MLP neurons of a small language model. Each row is named by its layer, matrix (gate and up: input weights; down: output weights) and neuron, and shows model dimensions 128-383. Each number is 128 + 24 x the weight over its row's rms, rounded and kept within 0 to 255. Numbers have three digits each. A neuron's up and down rows have the sign that makes its largest values positive.
After each neuron's rows, "fires on" lists the tokens most often at its 100 highest values on Wikipedia text that the model never trained on.

L3.gate637:154118151137109121104161120158127108136165119126145159146133159117102146128095161122158130123146108122106142135160099162161161141166157164150141143108151157093150126132108145128149134141115126156156145095096123081124126116140132157121133134140102120148080154144130135112148065126132122121127127100125124143152141139104096162127123096144127153144131138150127152109113099143147090150118099128103130117079088169133124112098168157151151153146154150139132106125125123113150157165158081114066111101155090097118122125115158118170181091143116147156085131120145104139140114136149107088122114191167127131113092160047091159154103139145125136124135149079181124140091211146115140127103111150145122150153165118131111155175123130132135153102152172104129129144163107099123140119180090
L3.up637:161094134129104124118114150103142105133083105134084105130162126114083147101141148131127133109125100112134094114116103150116166153109144161118171120119122111138132118130151129166096104113128153161122126080140072099124101119145131119084138153145135120128160123121138159168118111123071171130101139132114167106138114143126124130126106100120089168117084112130119167099147145128118132168099098106123131099108163125075123155153142093145140128171082113124099102156133130154156120100138116085099139109112123142121145108187117055118137121123124145124121148115131155133094129154133144151143156146088098111121093132123123132119092144135150121142111145094134111134157108077125127129126153101126131092172121152137156132127102113163157143131086084125155167108114118089147138163132146
L3.down637:124101137102107141120149132093135150122174148122111130129155134098117094130120155138169143113124110157129078124152137086161143165119130118128146086105118164128139093170129123111104160115124134134173162166096160149106140120128118138082117125115135100110169073126095091157082156148080124111145139116090113148110084125148133119138116127142137127104135115135125100119088150135155118126067156113135114129132144137158150156142145133091138161128076140100095136126163077127132114108095129099125166134099157135127108135128163105088125146159167131129144157140108126126161121134125139117136152147096128114130094141114098094130142118084128100100148124152079107142116140105097120130171155133112124118112130151149161135111131123132116125173125166109142115123124089142075118130128105
fires on: ",", "as", " was", " as", " for"

L3.gate953:153086089120128145129132129163154165151138103109186113146107113082151143156101178115102111195141105126111146117138120151124132126146142128151151147117160108136119123140149137090152141111110128130132115125126151136134110094145150150121112123133140126116090153113178098122112140132160115136110148112129154121127098090109105105098164108121107161138122126173134105121088100169149099148127134145129189118162103128163171131119131130124092119137152089133113112166110111145133125105129151146119127149160156121116144097109105097118150129148174099152119129146189097141123131162113162120134109101099177114095104135112072121115150145149115141099083143150163119082127143108118157136148133135095114134158171138107105111171102139197115109096136112144140156106169077127171142093082109
L3.up953:125112110094177094129104117116145137110113103112131153097157097137109145137125098102146136088174119105126114106131112136116128084133128132161134136176130145106157133086107132132127157096131131132115156098155171173109132145115147106135133107118101128099154140145175108167147167079120106148122121114179149132117095118130114120128134140085153160151041121180175127114121148120128141150132098103123115080097133113116105151115082146132129123149151096127131120097125094171159100119174129143143103127120185127122183132126119163115139156106078143118103128119098146162131125118135090123197127109122147115133103155136088139126131113163083106147103159135145121107131134109161111126130147136111118122165126162097118173113133147187139128143134129127125166078118168127157158166144139
L3.down953:106093152142128162158095139104148064126111105158137170153143106087105168131094126120125137138144151121130129147102147104109114102139141117158151163089112140105119119141111112088122136106129129146149106113132134108139100114104127129198145133093124112097151105132094164135106142132102096101107115113111142141079119095143145143099118115129148156163126144124162163127113094085124150144114115145141147136149111177140157131111135107120152115160092095142137156117161132120112147171098140067141156092112114134121127132125132136153125130147142143111084108165138122130123108148143114131130091174137150137070157095197122100153135088124174164099139096125110109153128097166129108135122129165140145148123110128110083099087119121128167132113085165136121118178135162138123088132160108
fires on: " York", "res", "os", " in", " Louis", "es"

L3.gate1039:090112157129121127125143167137094114125132091129111114131165092073157110114115136144159139169113163121120133174118135135131156130145151113103099118141164117141124093130142085102115154177119129153114156148094121143158168135087071158129156135189110116140121095148118133126090078122117116129113106110110127109158178129118116110105109137102139149130148165114159158107116095116089088153116101091153098149122133113109128157105108134151132125163150140080084113117146087119099129117117151155135133123144135111112160155115112113137115158129121180111161139157130105138170156131140128146112136132123148176122083131165095107105134092105148126117087154137105151101139111131095156113126120119102167139147141108085088104155132142151110106154143118107123143107121073135135165127105094
L3.up1039:136094124132116102180168160111121125103117089125180064099084086101203124172112130117143103087106108144115128158149100137104107144148144114118094131120094147058166123138130138150153182140103126134150151144176104181132128110076149127109123107109117124152120132145125124128074164157105152115124133103103132130156073134106103119106099137107090137191136101143142120113114179111135138110092135141121134144159144124157151117065120169144121121148128146108148164138159142124128125133149135183135113114169095120135126120139087116128104110132102153125104142140047163149177127168117105145104114122129112138081136149173089127127126116118108129137141163140106119110128117123167173100113136145138120155136146125130118101126135152104142127106158120139115157157123168110132156120114147
L3.down1039:098110102143126126142098122119089107136113146145116128120158188149141109138145115075090137157140132134165100141125141148097130147116142109098099082122118120111123125100147118137162094119135144138114137116120109134155159124119127104199101079099128123073102124128080169132119163081160124130133108158089101155148106120139145131141148160105135135119102103094158120055110117097145156120107152123160141113148119144118070139171124121124113099093115099103104121142114126124126132149113093098100142133107101091114132101102100091155098094136116116103156147180102127143127107119073149140158104149168155104130095119136108111109100176110153166116141143129119107115072142082145125105129140113142168087139130161179152196122108147180125129124118116135136142155132109161136146118174134
fires on: "z", "at", "h", "'", "s", "S"

L3.gate730:111154155122192171129110132181131118113114116121189120101157143112146160105133129115139087121105139137109149138144134098144114147090138134116131100129168137120143145130107117113127123153159088109088123173150097097117131117140120160131105151117093149187118071145144144147135114098146143144120119151107132117164196133111116155147092101122094122111121117113177158108106117132153090129149171119082114148094122146117134156102111128128120130147163108147073160110102099100130146148162088170102089170112098124181114129102193137149135116139110114121148120144150136126137117151108149155120151127118125119130110147097146157123138103079139110117130149120135132175158136130114119084132148153127135132076183114144109149089106080112134089132154154094146142131149102177100158111138169
L3.up730:120185123150106184116180077159129152126120092110156120119099173121139128103118099114127122117102138124159131137147079131122095160108136116136105142120143112172109166122140129148118107102146108109119146124133132126154114092109124136133118139108120106131115124153077164140059127133127086155104113107119121141120125138141107111135080160137112112149099107157071137133105145135094131072136157131121146160138122128130152111102152134100095140153146107120134186121154138114086101153129100116100139143104134147123135109104138161118139134114110131141152112164114138124102126113061178102125129163160152175087150140150115142071095166093154093123127127087161138115141133065104140138140134122114101120120138158099088128111151149165109147096157144159157123113111166110136158120110107
L3.down730:105125136113150073152103091142113112098116142098119113112132115098141129122123100150141122165142126109174096153155166164073110096091128127119152196150150126128148129125104123121116104109106108160075119156156137094101148147116092126122101151134135138178098143140087179108117139087116125114120095111122118104124107135117108137087145161089111128171167166115126129108145109146105099096139139154134061119109145138091160173088121159134149128125135102166134117114116175129153147133118115141139109095145114079117130163082120133135162123128158108159150148125123106133151143121157120182125120143161103116092135135109129104099102144139144139080197142123134137102079111131150117160095163116118178149127145164115145094158079088154157137108158082139108079151116174110141164135127117
fires on: "s", "z", "as", "ins", "iff"

L3.gate1652:119157134144134120089139119130115105126127138120156130113112161148116119168137116140155157118132119140130153093121124112124156093116149111072111148168114130167126118127107108140118132098140110126056141158121120111167153126130106095184165132044128115107151131129108154157127122095132099112106129131127113119132118108105120130148123167095126152135153129143124140114132155106087144154138144108141150161111183150126118130141104172150071153170138127143134110148103155140131137043130111113102123140122144158147071148111137160131114126175153071180148134156133143098112151111114128102128129113150144102146136068160121137168158095146105166137119103127137138163111118148112136129124123123112118120157124112112122126100122108127154115110118201124123084142115135162078139135174150
L3.up1652:105095126136133089144180142123152119132101141143141170108110096135155147130146116106145068167110156091126156108120148171124113117089142153109102135145121105153128146136137161121125117094103200108144138184095137102138160129145122072143156154067129082131121155128166114096120156149130163129149099137107092107112104098100101101107166144114108080119157152156107138098115126132129126114130135134147099161153087120128155144093144181134115136110100137189106150117126159156127162116149133159163135145084123092164147126123088174145126124113117126118168096114097184150151153109133130118140160111155143116102136110119116087142143131122099143125086135120127149149104126122149125120117162106065102109114159090075090107076118127111121118133133122131116102142121131137124144107107109
L3.down1652:171121170105129150150150114140116106146127162136102120098129148099142161126110137140143151133112129132155128145175136155101132123111099168185123178133102098139100094132141085098117136118122128135119142145110135117103142115106137109160103149098173130112137114125101099158130131108108119101089179096121094106138152142108172118104067092079150160082100070140144137101145111091127124125119157162134095168113132094075133114155143115129109149117106153121149121175120149111105126189147106137056132118131125125157118125097100132163124148181119143096170112128150110134145118149169123115130124126125135103099151124137103129135127103117102112121191099099118110087153145150106155107157114151105145120109111189156091099131157111168111104114158136077077131124123112103139162185122126
fires on: ":", ":\n\n", ":\n", "ata"

L3.gate1992:123102108129148102129144117150131105146165146143123158121064106138136130124111141115127160079124104096174133133143160139130093128152166147119107156104140106144097148148133144138107128162147114164104159121140111155153147115117122147138116153156139141125096098142115085121127123139121173130120132136115157127162092129135133120096128106113123131105175146207107082082109118093114136180098099122124141173103117122156121107130168139165137126192163129086091118137104099160156138120113115092106096139127119166131117166120138109133107160123110125105104102113098148137119152142127081150107139068112165096134162148159052098129178119107131082131141115102137118121113082144116106098123146164163126139166125134105134147148108155099116101148149153074140151116168089107128076100149079
L3.up1992:179119117114121132126133098141135125119146143187136150131125118099146137142112141141149134124120113118112107109101091128102086108162144099107096134185110097107131140152147090148113124173151146123087057157134157127095095118124155132082119176148119195113145132124122140146130133135148174112143081119137135113142116107161132115198135182126157149146118101112083136111167141119065111146098154136123149116104133107151115155090122121136161152108095162140073135102150123117154153106123111147101112117115111122096110083164109147139074140127175176127134129127098138119146120134171153125108136152104114113136167154127154131142115142160123134097111088132180100158115125114119131200120128103130105149111171161123124146119126141085144102134134144134108141116165115103100114135131069
L3.down1992:115140126171156133163155091148142111120110102181132124084126113125147129135150151119115138102130116105165178118109119122125143119103108122155110121104118131066108139147125133124105149101136111127117126108137126149154127144112131101086140127174115116131128127127097170129125158120164131106156139091130150144099147132148144109107192143151133150095203127174138121140112133129157152187176099139156138108106108085142108083125126167138148169141140120128133138106153114115122153121111092137169120091106082154109180125164128163110117114100136149119159136096098135120117157112130144132128125141149115107143125112149131182159128097122154134141137149146166170142114127115145159093188118124157107139099122132139096148089140145131167102107111153135087117171130114122103114136155149
fires on: "m", "-m", "t", "on", "le", "M"

L3.gate1426:110115138127085125144106173125119100088152144125129130144137138125133122138110106132144105111121105142140154147145130157121125105134110171097162140134149119096125169152097097120117107172122162118106125125144158061102121101128122171150155161083123122126161133193168177130167101139127100131130136097151135147131118145123075130114172167118109140124128131132132103138131145144147139103136136113108115138124155126151137131116134097124142089174137133166124115132070169132096138116118081123121118117107145122123093097104100079122089148120106156116090135125108124176178154133125091136193125132106136152129132094153141111117128142106149117141122167138090128113138112103135093143075155117113112131194142104134147099090132113116140146125143122133155095138112154137138185141129135
L3.up1426:105120104125140109131150153160125140107125101111144114150142152163147119132115125116132096127137107182087154111131134129106116116091155128171137124174144134164147161157107128163135143161143123155107085103133158114139157105101150144165121094101130131119132140133146104093191120129116152141131162157065125136151145143155112168141106096136132121175178134145146108135109155123145115124113127130136123143110118128160122139083108086120163137145122113126095079137122148169152111153123073154134122161130124148075121131134126103141081130139083115115116161164132137158138134160162142136132105087094152145131100082110170124149120146135141156094126135126126118132152131137144128097132126103143145110201127141108153142144110105126131110125114138159138084115099147154096083130160150
L3.down1426:123117149100115088120126154116121080146152130124118121132019161142126156139140123108151091141132080088157155144148145173116090135088128106159143139117125090123167158151098169087097108158129197125153159118105113109123112091135154120151116144127129099149145115141124142118115136127148093127084109104176109167129123132153080095096132167164115120116158158135077098127109130137112114115106117122087108150119107120112125156176130105088095130121109141214115117124104133139111166140103107130160135136096152117158111108101139111139135131176142138102132153144127125134152140137142081077141141166109143156155130122098082112167152119154105109127105149165112122094083123137152114128113125116107164149092156145151142137123147144163170153120152125095154169121126137133148189133118155
fires on: "ing", "op", "a", "ed", " gu"

L3.gate1878:122138107099140162111120129124155102100141100097141123140125148121144105161118090105142095120118149142101117102157120191146135133146092112150112138156132139093166137112165089107129153138169121118132120147118136134099110120099126147109110133127085156146141091153132156075118104122132126092106128145082138122120152145140119125137144151130163125147119186173122118141128117077097085148167121141122137153117111113141081126157125149165108135127131097114151087102119094133107130114105131167116164172107121174133108117129130089144122146137118102103152129145160133126096162104096118180170167109094160104149213148122091134134132099141137124184113161150121107140123130112156117129095175144143111105147142083151127201094083147142127098165127096126129093149148108137123091147146101
L3.up1878:091115094108164093141134117133149132116112112094145100112101112119123120137089132145124110155156076118157104101119126115108131134086152119164100155136109100131153164158130113133104105143125098132123130129125104124128147124132085101161144106116124127124133149141154090099099115121138117147126113127126133143111140110158137176142151119127155116095160182150093163113180164109104142095109124157120145172133121083134094151121104125085122082081154144164115134118124127148122133135086109095134092160065086145147114162123113158147151104131151119109148127129106133115103104153149127139160117118117141158150114128110119130112121124143151130121101151142157096141132123110117105237081160128167091124172158161135086131125123083123104117119104126155137126122143090160168102163132087
L3.down1878:140122132123112130139124176163155123116112157130117148114140164122101088177108107151139146112124091116144119169132108144127108139126175141152170168170144088127142162134169103150118094113119124143091126115146183107119135101128119093174159145083119129094091134128120160120129180113135104137159120112136078109143135071111127080096124140120168181088124107113109135143120126119130071166121130131139134101125130163103139104095099087093068101173105100143105131146131076151146150065103143138119172124153139095168133105137144106148124108133104119077117150126161145119131100134181154114131098140112136149136138088143120106135139102134116152098138148094142129086114095153107163140127095125126127128111141111092147130169130125138151148116100171107088159143152153106126149126100166
fires on: "ing", "op", "ate", ")", "ast", "ant"